From a checkpoint of a small transformer trained on Wikipedia.
Training: a variant of Muon for these matrices, 4764 steps.
MLP neurons of a small language model. Each row is named by its layer, matrix (gate and up: input weights) and neuron, and shows model dimensions 160-255. Each number is 200 + 20 x the weight over its row's rms, rounded and kept within 0 to 999. A neuron's up and down rows have the sign that makes its largest values positive.
Before each neuron's rows, "fires on" lists the tokens most often at its 100 highest values on Wikipedia text that the model never trained on. A number after a token or word is its count.

fires on: "e" 23, " kn" 22, "ail" 5, " pr" 5
L5.gate212,177,191,172,192,169,198,210,202,205,209,200,226,200,193,207,237,205,207,186,213,211,192,195,221,194,208,221,214,236,219,210,200,182,179,191,229,200,222,158,184,201,226,192,222,195,211,214,218,226,166,204,215,209,194,185,200,212,185,215,218,166,201,205,220,176,181,199,209,204,178,228,207,205,184,185,210,207,202,170,186,211,236,187,217,198,183,206,212,255,195,204,202,224,190,189,183
L5.up212,200,206,164,167,208,227,197,193,215,202,234,196,189,253,195,200,216,226,168,233,201,241,193,195,226,187,168,206,218,179,186,203,187,186,199,197,201,203,230,197,213,192,218,148,224,182,185,166,180,209,196,178,192,185,205,218,172,190,191,227,213,219,203,204,192,196,202,216,204,206,187,189,226,199,216,169,179,195,192,183,189,199,215,192,186,198,178,225,188,163,192,183,177,194,192,197

fires on: "-" 20, " g" 19, "d" 13, "is" 6
L5.gate137,223,196,194,176,228,204,250,178,167,215,161,206,189,201,215,217,190,206,221,195,182,220,211,180,207,189,213,166,197,167,222,206,201,203,193,189,176,207,226,220,196,185,195,189,172,191,204,207,172,175,184,205,170,196,176,171,199,175,206,182,175,227,206,200,185,188,188,208,227,216,166,182,196,190,204,197,197,197,195,188,218,219,203,241,198,220,186,229,187,187,205,200,203,223,247,196
L5.up137,206,203,203,175,212,195,227,210,187,218,192,201,197,212,214,216,189,204,195,167,166,226,196,170,187,201,191,180,190,196,188,170,184,221,190,199,224,217,227,179,202,197,210,169,198,219,205,236,191,175,159,216,212,159,198,182,233,214,200,206,179,208,223,199,169,197,223,168,201,179,206,182,191,183,203,209,218,187,211,223,184,198,205,240,180,207,214,206,172,213,210,198,157,228,219,214

fires on: "s" 25, "e" 22, "or" 12, " wh" 5, "av" 4
L5.gate632,225,192,242,175,197,240,200,192,197,145,197,216,224,196,206,182,180,225,218,222,177,217,211,194,223,209,176,218,199,215,171,197,210,227,161,195,208,215,165,178,197,210,197,225,180,208,197,201,230,237,160,196,230,205,177,205,203,196,164,234,198,244,187,149,210,196,202,190,217,199,210,212,193,234,207,189,204,202,234,223,193,194,179,212,184,183,194,197,222,217,201,213,189,212,160,210
L5.up632,201,186,241,184,193,183,245,228,187,189,211,218,203,193,201,251,217,174,199,178,195,196,195,222,217,181,213,175,201,184,188,198,212,176,210,190,184,245,165,188,221,178,206,226,181,185,165,191,183,185,238,189,194,213,180,199,190,198,189,190,226,183,198,192,197,183,223,232,207,215,204,231,184,184,209,186,188,202,190,198,242,218,155,218,191,160,185,182,200,189,155,219,203,188,203,200

fires on: "our" 20, "fer" 17, "cess" 8, "is" 6, "%" 6
L5.gate118,203,197,205,192,177,192,217,158,208,215,180,210,201,164,208,205,204,188,213,203,216,217,188,193,190,174,221,205,209,211,219,208,222,202,184,221,205,194,213,190,216,187,229,192,224,193,192,189,190,258,220,223,217,199,181,208,192,185,223,204,203,186,165,189,192,186,160,196,218,232,215,202,206,202,237,193,193,188,182,185,170,199,259,221,174,199,204,220,193,213,218,193,185,202,191,230
L5.up118,219,206,190,182,162,198,205,191,225,196,228,178,171,205,197,187,194,209,211,191,202,201,214,160,218,228,213,184,211,198,221,178,182,213,245,227,204,236,212,187,199,219,230,200,197,210,201,227,203,202,189,220,201,224,223,148,197,192,203,197,201,240,196,219,164,168,188,183,208,216,206,224,205,204,160,214,244,174,183,228,222,206,212,206,220,185,205,189,194,200,182,216,190,203,213,181

fires on: "ical" 27, "em" 15, "ivers" 7, "il" 6, "end" 6, "ic" 5
L5.gate164,235,206,194,184,213,198,184,198,219,202,180,211,230,201,171,180,201,177,195,222,205,191,172,211,187,186,226,217,208,204,165,181,175,203,186,213,199,197,203,220,170,187,210,149,181,249,177,238,159,210,204,176,189,242,215,199,185,180,178,181,208,175,243,201,204,209,182,214,173,201,195,186,182,212,225,193,148,210,200,174,204,251,215,217,165,193,209,194,205,166,199,168,197,210,185,230
L5.up164,189,232,209,165,181,161,182,200,217,207,210,224,176,217,179,209,197,181,217,212,189,237,142,190,198,185,200,216,205,253,204,160,198,209,183,207,195,182,194,210,207,235,219,202,229,197,205,229,192,164,185,210,154,210,217,197,220,203,198,176,225,214,206,166,206,188,207,215,185,180,182,165,195,187,235,173,186,202,195,196,204,218,174,218,192,196,227,175,207,208,191,229,208,200,179,195

fires on: "and" 34, "y" 10, "ve" 8, "nd" 8, "ight" 7
L5.gate91,235,179,182,188,219,183,150,194,197,209,172,193,231,187,212,195,202,188,237,215,210,192,202,205,184,207,190,218,202,226,227,173,186,214,218,179,198,163,216,197,190,166,212,178,201,229,158,189,199,202,194,187,221,205,209,180,220,202,215,179,188,191,167,189,179,183,231,176,215,170,208,196,187,182,197,197,216,199,194,206,163,183,197,206,206,195,208,190,205,209,206,186,206,217,208,192
L5.up91,226,155,198,186,230,171,217,198,203,204,199,195,207,188,188,212,176,197,227,179,210,223,240,215,177,205,199,256,223,203,227,226,216,208,191,183,214,176,263,194,225,186,191,200,217,211,175,177,179,207,207,212,166,223,213,217,200,163,218,167,201,165,212,224,218,203,184,168,219,205,196,178,207,221,183,205,158,175,196,209,182,188,188,185,226,190,181,191,201,189,204,189,168,236,193,216

fires on: "her" 27, "ever" 21, " later" 12, "ly" 10, "ater" 6
L5.gate360,204,182,219,193,211,204,220,222,206,193,207,201,204,208,235,189,192,183,191,176,201,207,197,240,204,218,182,156,195,186,202,159,186,211,241,185,189,196,175,192,198,172,175,237,178,209,215,197,181,191,207,196,191,203,190,221,200,186,186,218,200,200,217,193,177,189,249,175,209,210,177,184,191,163,189,224,212,195,224,176,161,213,177,240,222,216,190,220,215,181,198,213,220,165,179,188
L5.up360,226,223,220,180,197,199,246,239,208,166,160,224,228,180,207,182,155,169,201,182,208,195,188,183,193,212,195,206,216,212,191,178,233,193,200,192,178,190,198,210,202,221,163,200,206,186,192,239,192,182,200,209,184,195,209,200,184,211,182,181,193,198,204,186,209,212,229,196,178,177,194,173,194,191,218,201,214,185,171,194,186,202,187,222,200,199,190,241,232,203,152,169,208,163,196,236

fires on: "r" 21, "ur" 15, " Pr" 9, "u" 6
L5.gate14,188,235,172,210,201,196,228,213,202,167,193,193,185,204,212,206,162,185,205,172,187,201,166,235,181,216,163,197,190,172,194,219,199,194,143,168,225,224,212,249,200,176,183,225,190,202,198,210,198,204,230,182,205,225,176,233,214,169,208,181,243,193,177,204,233,201,192,211,207,182,197,187,234,206,225,208,179,237,169,185,231,225,221,202,187,157,211,189,190,242,154,188,193,184,214,215
L5.up14,214,179,172,219,203,193,210,196,187,223,211,262,209,219,198,181,214,247,176,227,204,186,197,191,188,197,169,159,208,182,198,211,179,227,175,194,181,187,211,214,194,196,212,196,208,210,179,196,183,213,210,192,198,204,230,206,236,217,190,215,220,183,212,207,200,211,202,240,184,199,204,184,177,212,172,189,218,193,200,179,229,200,203,192,222,219,216,207,222,199,167,181,213,241,177,221